Weights of a small transformer language model: 10 layers, tied embeddings.
MLP neurons of a small language model. Each row is named by its layer, matrix (gate and up: input weights; down: output weights) and neuron, and shows model dimensions 48-143. Each number is 500 + 40 x the weight over its row's rms, rounded and kept within 0 to 999. Numbers have three digits each. A neuron's up and down rows have the sign that makes its largest values positive.
Before each neuron's rows, "fires after" lists the tokens most often just before its 100 highest values on Wikipedia text that the model never trained on. A number after a token or word is its count.

fires after: "o" 18, "as" 12, "aint" 8, "ro" 7, "b" 6, " as" 5
L5.gate127:528512530496480539529483503499445474487463508559482498549502486455519501552462510562466485518492476464588525528460485488547443498487485488539493579554521500543520531554533425390403506496450459504455469471490454491483501443485554498522477490486432505446455507481540485407485493474436516474
L5.up127:531534538486506538467528491522513527401479474510488489532461461505444444508443504443461557453436501482536465536432540470540545483498439540561421524469513487422505512568502539494484538546515487502484454471503551473527479549512520431497417486535492510478480539406530516503466601481506476456
L5.down127:477450551516464585527494516419471535467524494419513453488509545488503455509447408503442550529479464457558567507521545488479479539478524497537581441462565446512513451498432515500527534458530514407563556484526507485515493501519475559532520501584523434526535544525451531526497480503485553504

fires after: " Ch" 43, " ch" 16, "ry" 10, "il" 7, " time" 4, ":" 4
L5.gate470:441467545498537537452529496463498528481487488471440489441534475435574515485496540517514474517477500479435443514492433477490513484544474475499460466494450447493462500539479486543498504505562500440463538483471459490478555509569460494436558488522574455543484501471457518411570478423483459552
L5.up470:540455531559526536514452464486477464559507463518524546457447480537498495535483448518531515471562436487449533481487537463482526456575483534501467507486537491464512625595487600508548536584512472471516480442514482505502479492493476512522514531468461489527472505435437464548502446461454549461
L5.down470:465477513515548469498527457508476468496486494514456467535499551462539418493493498493443452550573495493499457528551501466469473491523518469487454465472426566479462578562572460530508416536452550449465509485536459529523538485491499460463464567488520501460500517489490495484543519507474484479

fires after: "av" 23, " m" 14, "iv" 9, " the" 8, "m" 6
L3.gate160:494473535475531529549453524487509460501518490503453487520491409488507585479606539519539516491501498512472541513491485510510494482515491481450486516575482486502558486489445475558519586480407499486466450492433442459457534473545517469479464535558541491523525460489469491508503482552430475584
L3.up160:463542567513537533465475520458561468541507514484546458453545412514546526502580535460510593531493430522464510526497496539538525492534514536466458596488482508435533480396456534504488486486458588499480502507441457471428477531565429473449473501503474472522468422459487508480526539461499493525
L3.down160:464429445552472492503550399425507528480385476471522477456539517503537593570470511484525479551481490501505517488575532544462517537512472399506521519539527503460482470529487471483430510606496512495535516499487552524570481460475538534478491539530538552499532500505515465437540478461520470440

fires after: "2" 25, "1" 23, " " 21, "98" 7, "99" 4, "97" 4
L7.gate95:546617502496576562455462543425493534506572502457453468480444463478516494522499501496454480482510503531512512513459517551521443571528480477416434493506453494494511554534509605519468439508471495495446556441461492494437471487507505549454464512549477488518573498448436472531505449580493486432
L7.up95:494569472462518476582473463548412575573471483490488529480434566502508557483477478500551532505493493489460571517500515514445483511519536545490468546499535558437521507551502511513555560459508494452479485490474478476566460503498527551468467429537537503565475475505488508559473532464477468583
L7.down95:520472470494542477553484437454449550482536545507451460462442474541491491541537516484498483466477411472474510494500477491532506503472501454454490522532537551525435516468517573557513538450556475618467535470438430518521514557391520422458538469541509465491461499457485465471455493489539488489

fires after: "x" 15, "S" 11, "et" 11, "ur" 9, " Europe" 8
L5.gate384:495465537498490531558484493463449467436485540430531481456425537449568503489448488510504458536489421373491490504509549521499437509480503447474438460562525459553545581508542395503450545526535550530468451547521471561502492454508479519595549506504502503542513527527450476505452545482537489508
L5.up384:453543488403491539471436471422603497506492499507521550501407547463498495541473505510518491495576439511485546462490550521516419438448464507501560477519540478484460491506560528496483541404438432555477504509503563488518499483497529574483526558466503431481507440526495417546491440552519478479
L5.down384:516529399426378583434427508582534531558460562503535515481526552490563485499461490457464513503435498505522535447552506471541517458500535518466422436438500536474525462495497483448521474478516425475484485440479565499551406459540516482465512525464541469484469469528477510570524526522506573560

fires after: " g" 29, " v" 15, " G" 14, " p" 8, " m" 7
L5.gate166:479523554513519506480430495567489424444553493481474550456520483503485532451514482509481501520531499490518459519535533512540555527532500494483513501536532501605506447491454551468439550546571533440481484539497512512545523497587476438558562509507507464561515473510417531507479519482470486461
L5.up166:451482579472511571444480538470455498504463460530503527460550504465414430536519500493466557459503440518452557479502519493463469482526501471487556478514542483472449504527476477488495524545471458538489405429514538457625491452522495497511467499520501498526487508429495514424555460509608494537
L5.down166:486470497441527548449533484366516423557560485559489553477527457464508434506487515530492522499512472520564522482504528488481576598517497471527519487500533484437583550479481459528473437523548504557458472575461400552529463452505539483499471512432518452574502530537550438524547519414551478509

fires after: " was" 22, " were" 10, " b" 8, " D" 6, " d" 5
L7.gate88:495501512476480495476540503508520450496450520416533488532547509516531523466492450522476472534441532501488486474485504523498484487549483533459490474485442515560517472470601580521546577558446479465484441560537503555436506478497517516501440530481552582489481450516496569490541405476469457522
L7.up88:546589482466509529502504505463574449514506481477452500475578531547460536491471457464510500465547463474416565555535436474514503514517478499467456549496532527498512457533488505511448456558535497569515495477522545471513501509489479553521507558518478508507518482520512542519474509457465503440
L7.down88:539568533510576514523465492465478532439487495466396423444485483490485582512566537478470483539565500448495496490474558467536476543458490449498526479534536501515480448470552596484492491506441496521481425451459483560485451556467557507494536560472519490483541504498489461529442539537467494487

fires after: "oc" 15, "ac" 13, "us" 10, "e" 7, " ne" 5
L5.gate556:507466517511529525554448471503528515432539550536517556609501474485496520504494561507485504569529460464460469503496505557409496511532455435411484483448459512495487558419555533445474479449488560429503420506475468527483478455512444481504487499561509437524499490508558444558439506524417585538
L5.up556:483578465476568413619516475457494490531476524533532553488552562472450498535544513472537495557469542515438544501483538475529526510510558560493524489422408461499550566447473560435499463533504538463455463500535577519587496470498472555469463515527449511441498485492407420473469518438420521460
L5.down556:489479545542539451479511529521413451472575517445428486536471487475549542506582519519530499483483493541516536514505560545498456481492517480561516429541521516536458508503484604489552521458487502490526499503503561549385520573527567526513461512463406606465450521530456481515468544524461462472

fires after: " re" 31, "ro" 13, " sup" 9, "b" 8, "way" 6, "he" 6
L3.gate56:473531481521558484556477537524433536479480433510542505460524484546438549464576469517486436505519514514567495470483468486511509504564488461504455523534509566545500507471478443491510463495584501479481497452450524410509508522605533475529482529417492481499492533475471529391529503465544599523
L3.up56:438494494521537514452502517557523522435542552524505490441542496489554473488525492448442595530525435538454435512445473542510561441552542504465470554519528510525487543430452483510569483476483499526528529520567495418541483518531500441546521444487471498420560484503443511490569511445519526520
L3.down56:594509506490436556519460448483530522503482504459465493504460455499491595581484518518517462509494437506532528522500449462541515535391468475483557464521493445433487519441460554503496495503555484551443472436491463513563468474467433504495515444564509543490463451558560502531458502559504481516

fires after: " one" 26, " m" 10, " f" 7, " as" 4, " att" 4
L5.gate450:529532534530450485557455526507464444507472423522482528573517490462492484449509451553604481488530444439452468540512531480521535476538512511546506545469485604493496534528494594556530552441505484514453489534497514500530476473549537530567519436496468584446505477516493391546528544459479520556
L5.up450:505460446528430474536540462449523492482501569593412481473514498581546530501533441549558495586498512510584424490506500430503468482496459527547454529513478504495522547486476470506511473436531513474531503478440495487551498483525469493525539512512468513545578495525521562504521445550474566525
L5.down450:527472443430484521489513474531550551529458490441547556514531474504553466542598532497449489490513508538474475500498462587462471472482529474524499490480568457412488527545507453425490472542464509498530517447551476451506515397431519432497440543437529455463478547481558548496491515516471539539

fires after: "ri" 33, "te" 17, "." 7, "ru" 7, "arg" 6, " Gr" 6
L3.gate364:435522515464566477448476475475493483498406531449504471491520558439557523556489486523582497432564494489501538557522606530505489464542529531505482563487441526466484438519512475503456503492464578577508439543575441506498480489458533472477534509490488547492478415475468492537453525385457497482
L3.up364:479512564484477472487468521497463488515546517485505567513564528485499504563528422510592474548561485493514474474590499470486470494500456518428557525523581492534505546536479496437502519591531506478476485487481517465551514475463494515546458523558495541493501450495488515485536497488536448559
L3.down364:504481504535460439581497508501496497494518496463490472509439510537486401483447399476490510478474551491413514575414534456548499541549489488501499413463459500497514428496512517507489482523503504515482497457459501477438539505542603535521485555401548474472469442464509497514483465550503566546

fires after: "u" 20, "ou" 11, " It" 8, "us" 7, "if" 6
L3.gate20:484502508449467464492536472511518525475469556486500459382427497515513542552483480459475498469544567440470413516442514430483500490506505538505474528507461471497494446550543521543469425499549523498529454531530501528556508514489513496513577476551544540504504492483529450484447516443429523410
L3.up20:505474435516504458454525480477435387485509519501515484494479541523474544498481569572465503460467502478442525475494453498484534537503510504556575429539452505529509460531414489458470523582518467496502502542467525541507513496539426474551455491504551554548512577521457455518451492476447583542
L3.down20:495529535472550495473513522426496522479389500476499516528521409499512539468533494537540557451496579523451500449450459474443520542533501450502436488464506600486478466494545528482567492431521453509490437436556446505455529492475486584524482529569513484425561527503544477455451478505467505453

fires after: " o" 18, "5" 14, "O" 12, "o" 9, "or" 6, "6" 6
L3.gate161:495548510510498564474474466488435489470565510477464438522446543458515517585449509543513459513493523477574496471498499507484520546530424448463480520518455557443447497472542560497438518511446491444486498514543511482625425487506482485522520525547544502552491433544471526490500472443509502512
L3.up161:580493491468521450546551409460446500517484483472510528514443570439509472583483450577487447554449473530509488484480469475487517522527435457438512500576476523452468537427501476493471489500493547536545494552518542482581435530470542519515450478458485516477559491554585505488461415494541484523
L3.down161:495474440544458455483534477543448534534481485544465520532507529504439446562530486481495477535465402543453488421550509451541523500514502438469556443442512474483497536499508437521520537519515458538498471546529528477492532566549513451461519538428489491479542515565614505473501427463530497536

fires after: " For" 17, "1" 17, "qu" 16, "97" 9
L3.gate346:455486508497517514457519490400509470494481535506491490574536497461574435481535503486535469464507472455543483455543491510502507502499482524483393561453531458450541510463503408532477540516527533449493481516595477520446527483509493519526502493533497444495497551610419529522548489537583484506
L3.up346:467493566471465510482494473463488468532530464541468522593517449433500391512521528516498484548506469534493531454548560488488418517534464501531513542526503528463521483473506576482477394508457465460522527426527561533484490474448482458546543551478475453510524465516514467485491521499535491544
L3.down346:531556516478547513450430403480469538509496582521421530490555535480515516432560510498472475492530447471557488399476495552598568491487496532544519544538526419511564448511500510532553497542473505520434566511471497522491404482479443538504516402517534444502469479489481515449516418459539480496

fires after: " st" 14, " g" 11, " cl" 10, "cl" 9, " ch" 6, " St" 5
L5.gate101:450524567506568479550435530513475470492550605494477511499535526463533562547534546500556559421514424462477528479484470503503455480514443505555483423564429553474510514495481524521439524477561573555494490490512542394484541467537524536483446470530579490579506452527534499553508508459546530467
L5.up101:488425580464464470571514521503540505474516539484429456523560547497569545525525374432493541535553527447471517474516437511495556529543542570561500502456520472487538442468459484447536539463503455446492535483469397506532519481526445468542504473540493435476467395474500565403512548504494410488
L5.down101:508408549554436428513553465519573508462483524531540457475475477469484578459467527551438552554475506456533447535425505480474550570493548450544587546472491493478493489523407398449542516539490508509557527516508464455561482495548500488504459499488495495538460454519488512457513484501508509508

fires after: " re" 22, " M" 11, " Re" 10, "e" 7, " La" 7, " Man" 6
L3.gate506:523552495467550564531463553466403495532518443478530480501614458423516530483568526465527522501538524519476447509466546530432490457571485568559529530558504526575527490547479472530489462536645458534495517459474453509526531529506517503529422484484513499482566575505463495419553435412556478521
L3.up506:491472532507480468526468512512503534477540529516427452532497532483430499513414522524461488471470513490519497462477550549469527451540538487542467507546539516468518489502456493527601564478420480523523417454525551558502541500512535484489514535409412542554501522448455604476521460500543474417
L3.down506:465479429501437478512487438473549538499605511487473534426480473491478525473507452565460487509498496417515492476531458514444503516508442504476460486496388479547447479535499536477493498548500576469518522501529482504514483463489452497426528528553466431570514585416510580517472471487450551530

fires after: "==" 40, " ==" 20, ":" 5, "ed" 4
L7.gate599:452491466525542475440441566580535459526540536485497450436565464497474469498509512466548522460554539552518473493496515504488507464564487559554472494490447520537508469485537462539475470575555480468489426562501541511485515489487500471454501530524504537493497524580590483491562470553464547484
L7.up599:501495517469477467563499499535550533524514510471530429541462385489410518501508443562539496574419519534515481550511513482534537515459527532530442514507485498562437440439496493544450497564531465501493487526513492494498557497452462507590426566601540461536467522561483500481502475567584546593
L7.down599:440536463508484457549515534493518500527494440499512515545572488497520465504510528435490532432536476460530494508437544524585496481499512406478476550438500494428407546538510520488522502521519499442452583508602500405529580495431483556520392487470457519571467572528525505451471442482518454562

fires after: "et" 11, " spec" 10, " F" 9, "ec" 8, " Sw" 8, "ens" 8
L5.gate479:486539493485494565426494481493508494550501536573433455525515460486489569469553506529534512465454480481425517493566508521479474452585507537508488456436417506522546544476537557476464489482504528499481554527484527499467575480492416486525585499553472424512528494484451487518506475445555528498
L5.up479:492464455498518500520458485443507537519562556511486501538456529540551466494502505564507537542468437525516463443517545451475433525529487501509514461422527520443511503560505460504542472523524538437582476462433543460502593510467431494543574515535540473569488577514511506509529523428509498510
L5.down479:568472527566499399528417440535514440553461525459421481479497528519468513554515459502554465479572515517490441508483485454450451496501525455502572541549519553465472469450454578502507521417507495511539475528451482506541545422539471471481538579545492456546558506534492567481481555568566526541

fires after: "ec" 15, "amp" 8, "c" 8, " F" 7, " reg" 7, "b" 5
L3.gate533:527457563523527530547454511464437526497517520491458432562574513552527504528519407498538524472524503510550511525526503450506505487523521563563492535538488535475547392466479411505428494491505507515436506487497398485515505501472557517497561533580546435469442556451540484410553518453479510542
L3.up533:525574520448517455523435494528521495537479524524514518507487510428570532565519462459425510520474467521515457463505522479505455535495466549588472486501489532449521431587523465510520453505517461601525488487500522499535514553530551489472515441493536493467520463508513417443547536510493526505
L3.down533:528497556476519472478484445512492514549382510498471482527548509467436428451517466527483526486454492565454451507486551494508453478419503442520474421528476480519482515438503513532442492400578491512479524495451519527493585467537465458541471426509581442489517526515553508491566491496512498455

fires after: "ab" 13, "ec" 11, "ac" 10, "ograp" 8, "oc" 8, " ac" 7
L5.gate614:472518534407474535443443498527537481518484510475516503500550532477556570479530460565496503466481537509457512512535482488511451490495535518448497473497415446520507505469504531510464492530473481431509415517515506508451526450564434437520563494470512531524554511476460475569451514530446559527
L5.up614:533544492474539482502448538500451463505469538517492535507491480508504488459487487468462501476487528475519426554516512521515421516475401432509463472467535480467412435419498480507523508446522522538513514517495473546372539459520490488451528459490425455533470522448600493487535461491480501574
L5.down614:451496484422554522442522463557567433466560513432459459597410425474455515544463524519522476538487486522593473534514486547525490520480462500475460477483473450586495475491481606547503513412568512474499456516446549546430450543564494470551492521501487563481448563528439464434510522494452529531

fires after: " m" 26, "m" 15, "t" 11, "od" 8, " em" 6
L5.gate81:553474494481512587448505473472470459470559514500451510448502499500438542432551572474533491479493547500464503520516457575449534460506554610481479491497466514578504499478516522460595506565440486562471503495565486530492510451540527478597509473513479507499486538509497571505568539492527526517
L5.up81:586565528456534525516584530411478495520529504559409510493513507499435506460545512554458520568493528489509484551495492523458492486495516459433533545551479454462497461462510474540577443447527554524468449468551504509507504491507505514505562463555548523438522504522575486464485540505531522518
L5.down81:458471446523471577575557501420502521507504490489520464526496484468477463495558532517515514442527496520559468572538543490531555493503482520498452443486466488576487490521497483515541422551529564529483438496566550463521471488431509526558503579526519485439475517530540474452528504419509531580

fires after: " Ind" 17, " F" 16, " f" 12, " ind" 10, "ant" 9, " app" 9
L5.gate317:487510533432503535433463489457492557421537494509510482568537394507564527552551465545544502535536533478517531527527503512511496517511534507533481462566482589518464467506554551516487517474467431483499573447513477458529519484517428386576572448471511470507492445533488493565481518466520508464
L5.up317:508574508530535553481469544487501501493585525502424455493470531544446493497488473550547431536465520610535539512467499504547495543465452520480518513432533539485517514399488481503518441485529480481542445452465565514529517530521490534484460553445507496514577550530532543457470419473538535474
L5.down317:471483467504443474535548468416523530557514519460521452553560451487535552510493515503534551525522580482471580462532503504474488474538556515476502411561508481505498513532542566494524522525539461494508456498500547499512501450489481473534544546447512454518465433424546497534478421500538560522

fires after: "8" 17, "p" 9, "ec" 9, "7" 8, "99" 7
L3.gate250:500477526497541568450453511432526575478478502518491499478490504466476493561498502485523470492444489496536476497538454520409494583499489512472533522513487544560371539564484426511426550521511596451462507456566438455472584463488460526492505458481552476478398484550506491545520474421506574480
L3.up250:559482520554482517484560509552506462486511426524571601492511455534497470577521460493523367490486478535579520513513524466579514582498548507512500596479502503439537497509457471459528499485446473531462440482513476475506502528412612505435524493489436467544498495487504514443486509492479506570
L3.down250:455508502467436528573539535506511509537563563466475572596531512535490477429485532496466564453491480497482545533496504513481471471508534540518509501528486439476488452478502500513483574547506471508558483505466485470499490524546500535500511523483462482491480542490412562509547516573495486421

fires after: " sc" 15, "r" 10, "ri" 10, "or" 9, " b" 8, " o" 8
L5.gate467:512458536534490515499492502521474551466537578519547555509454523497471468480508543575491513461542502467441460560510465559534513492505516501483486533536504560557526593475499598414413464528499509450435497427506423455522454478532505519483484482404547486521476399471478542461528501545521526444
L5.up467:532445487502449463481408529499523501523512458509498503506504496544466462499476493527561519469475479512471507497521461514462453476461431493464451535462529498527545455584547537587487468521518522491467464462470535420456573492473570482569441429516529503518503510513396447538485513521501545571
L5.down467:512479538500460542559496504507524524475489553485496527445581480511546456535493470494462467443572497501524489539450497526448438481479539505486523516493537497411547615503504446489552465520494421439550514457535474476435482567559553560488420529425551484528477481491544445486468458540437453499

fires after: " the" 23, " H" 16, " R" 8, "os" 8
L7.gate265:512479542499512479530486476569428510513494435450456540524495548562461477498525593509451462451482468507497544409467449515462485518450439465478516464472515528482495548483528540476550543506559506450465493438550494430524504490509575578404469472464568536462441507480472595581545439526496483448
L7.up265:472552509523523505485463605513578466469504532454450448536436503503502421421553499466496490460451545525499462495487515440509435470446490433527516491404454451458470552503443508505467483523429497418523490480475465409544542494553604499512416464499533540517453485419478507495505546498420533496
L7.down265:503465479502415476512558435470466372481518490490507556534462503490588491543508518458548472477585508437535510539508495456474439478493476541519501454552445496556458471517493550543508531480522472563491477555497459501556463535493506533561456515516460464588566482466486487515518526538549455530

fires after: " comp" 25, " l" 18, " comm" 12, "p" 8, "iet" 4
L3.gate107:437459558525467537483471544476485502504502507493573417439486529553506454527479476455575475506510544443524542552520507468502591539449498424570512483412561501505541505420449507544484494479564576520512463494506477573502499480508494462580501517601508492567492570437522486445487510488484543517
L3.up107:488539481579471528561449522432619478471538433512498491515519533524439516396549548526505539472573477511499467525480515528486437493514472578515526477506429521516581518448442531567483531494492515414507537490432488418483472517521443515545495560468513463434490462561506517493497517472486445521
L3.down107:506510479444594479505528476484486478527463536485534527533507570504582519536485519493465474502513551458443453531473564503408549505532513440538515470396532506494526532456489474521487498531509512491507478522455499516513487494528474412526532441516480498462498520449527481559432494505568570582

fires after: " h" 24, " C" 15, "h" 11, " e" 10, " p" 9
L5.gate558:470440462564495527426439520519504521475577410492506488490504523507503499518432522530502460454525524490541470540477478534471505546520531495527512511539487500448419454490475490545493532575608458472545464468519505413480473493519519453509494503507534556520466537467488496407446548480519551500
L5.up558:520480522484517497528542469432458509555495504476488478485515492479470453526503463431563526441531556531496517506419408494474462489536525484548516519453506562529506571454531508533508495544527456552498471510405506509476478451477437529522498476461449491491444499499511507491463502567476582471
L5.down558:476469577557533488539448427480506506493554471518510532493502527537489539505485566535528496455444498536506535485516488564409601492513431447489490508542513534506548567508457574465452489464423469478512525518510536521485476479532544466472469511471449565469427532521435524498585519500585442532

fires after: "k" 14, "s" 14, " man" 10, "m" 8, " m" 8, " Man" 7
L5.gate193:498506552474483546432548528447476478481437454525504499504472498499505480519489537515570566466489570487546506501489582483556560506480489510468555430478453497499526504500475494518461552466490597556486512485508537484534503460547458456550526479501561533533528537509556517473541493512553488596
L5.up193:478464530536499503556486512537466511437459540546475485517525551527509536526554485446517545554510474525489506464459403450488538531527452486537514507444508474537547515525443475542492566496398467545472550500465489444581515470564492482482564459483442534463556539462512560422475484547531500567
L5.down193:527513535462578476499499486533528421428568539497482489529522564478512497551538530491525555595495493479462545505458467532455471497464507551423502479545485476501526436517516518500500497414537527493480503461483576592567509580571551476410477544485514444516495496584511521487443492537525501435

fires after: "==" 18, " A" 16, " a" 13, " st" 10, "A" 6, "ed" 5
L7.gate437:442448512468470529533539459521495534491585460530412437499525554523494470507557521454490467436475482497533480523524507532476470531497558468539462487476497459458482413511613524451504603555439444522510541557529512438518508458489466405482475438490508549509477502552513468491566542542451517541
L7.up437:466497532507533494550501477563529511498529502508472560478485559498530445477459485476487455455456546468524457464549467556500506529477530460610424519503488509504512520495453448455541542474434499532469536581531495415515505446541570458441478510490509472513513473526568525485542552513447546486
L7.down437:566499462551473431538515495553468504551474490541510565541506469527541483511477543474520495570502560547509492491468449526554460445569465433529482474482543512524528486553484408565527433512460405517507450515488473490595529509525517531548566496482555378504527485462554537424471489490494472480

fires after: " f" 16, "g" 13, " co" 10, " E" 7, "ro" 6, "and" 6
L5.gate370:486516536495555542464458530472467506483504516564534531450431468455501547537496505539530564508489534463530510548539472500493470568481515564580397537485501515512469507484493546466453540600549480504483475472486545599456522500566600525537542497515489503501595492579472535502498523464576514534
L5.up370:492525491507622568411516517403484559555526502484475570490518456504558453501447549522553494528583507537564508528511498504528540511544487566547527448448524540434523537447442502486517504475488513459423453412519579510486494477549543534490514522479493512472510488505523511529505495442596500544
L5.down370:491473526541535493549479549522471523526477521529435490514476474520486483468506588567464475528402529460479438513495473411471517454519487575506541507477528556436499576467463428473493515547483528535532502469485547545471551506486508537492565462505454455487460505511488513476491459559529509467

fires after: "1" 58, "he" 6, "o" 5
L3.gate65:461580538498531477454495510467430455449508494524482513488529539459456501566560521476501487555531452465561496514553509508490481558510435480524499553487516522424493536460493529466436590552507488504484462424544444490487578490528539543472506524472517524586614511477510488484504493516534584498
L3.up65:483551502500516458491498464412430472491469499530481442537511547511458463547520516510480416525467552488498469533525520435458492531480476454551499519569471476462537528458487524463443514543471524475510454482541532505434554500546516521497500536369493484543485509552503457483461511491523575490
L3.down65:525494485475493426539533460460484501518523421475497521479577470517496473457570469480486603454444507472511423344571441493533505537462513468480454500514479439494490453448491546504428466508541471550436486510519531538493488587528496515510439466466514565535478476484513523528517473479526452477

fires after: " back" 13, " man" 10, " in" 9, "t" 8, " play" 6, "-" 6
L3.gate173:515527537518470429456487493468504560511541504457468550542482501564484534451499500566502440472477486434546408487486501581519444463480491448448437397502472526575485540487518564461458515488459531475545535522469465447487521449510561504562539455495523498542497465424488510568567467514458495462
L3.up173:514531491512487446489576473454456520492468521489532494506505464476502453476472549546517499533481555444508425528504515473479526433497524376488496488508514486432480453580510511492491524481430544557546529576464493515547537473490554483523525423562495511516603562470544541544462496511528441503
L3.down173:477531502472469522537558495519487502491470530490538590488506541469498444591511605484465529507468484557487582509523444474518514539474520480546571557504511472450557468503467565460469545494525451558476392467492461478541479543438461497511473395481487555503463452552512419445475558454474485521

fires after: "o" 25, "ri" 11, "and" 10, "ord" 7, "n" 6, "ond" 5
L3.gate105:419538442538540584495493493516412502511456470577450464507487523519437524499455495511567449419493419478490500499488490524496433521471508557498510554444453516461435462526495505542543477524451472481468447496428502518487520500410465538565459536520552566529456465565475458535500516523486506520
L3.up105:533482469492544573511519554446471573503426526510487502499458523515458516475549479546516394405450442433482439535495555496481494480499506503468497465537523531549456468527498515547567469566468491489565515556465506555479531562395494513596477498471493529487502498569509476456491484463484524541
L3.down105:473404480467506511484522475509500470492463409501526518505417448556477375474523428535408524506520544517429547415527451456519547450449558495505501505492529510527526563525530444508514505515517555497506517503521457487502490585511552498470515532512473460413547488497451546528500540524535505427

fires after: "==" 16, "p" 12, " p" 11, "-" 8, ":" 8
L5.gate241:552594536548544532467440544541521495466577458480515546525467474503535505516477512527508515497491521543516565452466552508463501523515456486500456459449466568510526535585525575532464473483457496453413546472409533424519529467518467477486499488534493509543533511479456490512506562524422526444
L5.up241:508502474514546429503517498502514482538543431536501503492537471496477501541472416527511485580478479520484444496487454513510468540477473489415451502470465495586450473444496467532510481496398422497491476525503515477495561510491537423515485522514471583460517528588511505544424597557507540533
L5.down241:480474477592509433523564530473454490600508531481554473505491546550434468510530476500527443561532496532483435475434440524513471521480535544449532524554566498514499525431517460537543488546430433542518489511531451443448513565415497481496546531523539517496461528550558525530519493537566509565

fires after: "ou" 12, " South" 10, "oc" 9, "I" 8, " I" 6, "e" 5
L5.gate295:481527574504545514452460499538433464413477440523479546525475506472510557619466470503481432535443588485495491543500536502476495484484508520478550513493490506432487528579460502487456481556465512491499516507432529516500554451532478492561527503467522485518515412503542437525493480417497506522
L5.up295:450492516488481437489479468602479488486483508528546461485489512579464514457528473524477469477478496541417500490526535504516408519463552459427517477500518460567440506479526541528497543438507437565550503534547460492504510512471589477477481520560484467478533551419501531527601479470566517457
L5.down295:450563558515548473453480486491494472510481483452494514538415534418453555488547517555464428529537508596521444490523518589445478528388502463492543512524512398463469434475412496559494500473486476511461506506468513468512532588564482514508502450533487540524501559453433525477424541509485500518

fires after: "." 62, " b" 12
L7.gate12:489490523447497463496499585557453460473564472490435484501464458430503497471480433540575441505471459468564465578475576515491443450463538429520495544552448503554539568449457541457516501479550465494489505500500433541476436489506455463549517531498490547558453505448445604507430497455458476431
L7.up12:435513550559539503511479499502551507498512464473464558515483478533459552476530444562534432450518459496558569569572549494560538435544515551493560478469526479479493588516481552552438542491495565523443427464525477457606469472517565475522502554526469481505517505583520455521413528522546555473
L7.down12:491568549450561536538491533495487497435503490431531511559466473420396495469437514507553484494468519474509508549513512515554507387470564539498493501516416457488524513414489456586497496558496514538405501510549555528481520431473578492552532532589512500539485467496529444460464486506488556457

fires after: "." 36, ":" 18, "," 13, "-" 9, "0" 4
L7.gate233:574572510535408534541445437553556569529551467492463469467498528481479580485518569500488494466484490521532551474478443572491438457574537465485547518491436543555430551553473492562529529540533542415473521501466492495557438478470530523495458540510567504480516524496538464517490526520533469538
L7.up233:553522486528520510520519539431474437485529504490482416523515483453463514542534525491455523548467586476490493507431486446523514418512422464482540501524455488477502513512441462449521446548528485494507476491467543480542501513567455473518445535561513549462586540534568482459512510497482586405
L7.down233:521554466515450556520479457532491536578478468466478493548528559508565530525479521578427543500428472470548485534517469491555500547478489492477579518456547505492528556501494404517444480526480566438444546547470484484476477512517577589504473462475503526575471543463505548528549441514536420588

fires after: "\n\n" 34, " Gr" 12, " D" 7, " comm" 6, " wh" 6, " am" 6
L5.gate268:489488508498469535443497464512485555478466521476512460520460444440538492481469523538491451473463496534522491556529592523611472543476544494445455518462500529466475473557546523461391431516546442452511550489515514506490508532523495487449500500477553459573494470502588491472477515485482552448
L5.up268:438509523557542481433488492448484484525450576445452515450554411493441472479451471510522531537404536474533509466470556420593473456506476477421436568496517572434563552466473504529522592513474513478479496492534572483554466564487500459479565491529467529502522459504524567591514470478534536542
L5.down268:500546489461510441558543515432540524630484521494516474493501469499504472547485451479412459535514536516485587577505528551517499503474516422431551536499455487449501453488526506569585551589478451532569481472569458531475498489546525493532483514545438498452505485421502448493570496471540456519

fires after: " t" 23, " v" 18, "en" 10, " p" 9, " T" 8
L5.gate419:512465491544527476472526472557524453493503496468552514455519543512552532470543498527509562463547479580487472500418519520447460528547452544617518519520476488471552549509525508467467496406531500539474493557442445541450521468532479570551496565528573526611529468507478456516506478522534413501
L5.up419:521464492426491535489518450473513520459499483523513504427498567464527485439506518538581483448524462504475440489558522502499546384554490467604462617427502429447492480542526508520540562530558561495494488496587541524552474486583472527497553519442474466520530455500516483471516538449496485517
L5.down419:552458522548509540453530473494540506485498496516534457546516511510566393563532517603487499435422550472488528546463488500445515568576465399529531536518546472452518427465481532486440498496552449564512469538504501461497507536417471575481470548560456543506482539490515484499503516397511521493

fires after: "el" 22, "ant" 8, "n" 8, "e" 6, " known" 5, "our" 5
L5.gate42:410508505447481554500442534538489437414494491468563445497530484492500562516494520508485489541547489452441447515466514596481448491491492517494458496531486494476423389554541484478453423463431557469488443536554514463464606491548521434534488498509558498547520543595531481535506513463564520545
L5.up42:523470507516570532478422542450500479534435520578503509455517503483474510598535580549469474452488529531461461526524523467422433490484441518455497488524437473550518514508504548445501494543488468449504622473544556505486559498560497520437490538472457464464528509573512489437535501438512487495
L5.down42:476451527490522515364453470539443425492495479449491508517489512465504479540503549526490593569471510544537461485483568509503502466465433568515393457520511487514565491577497584459504462513542499546482533493462563561533595456490543528511489545488539485459480487525521463490455532502407422485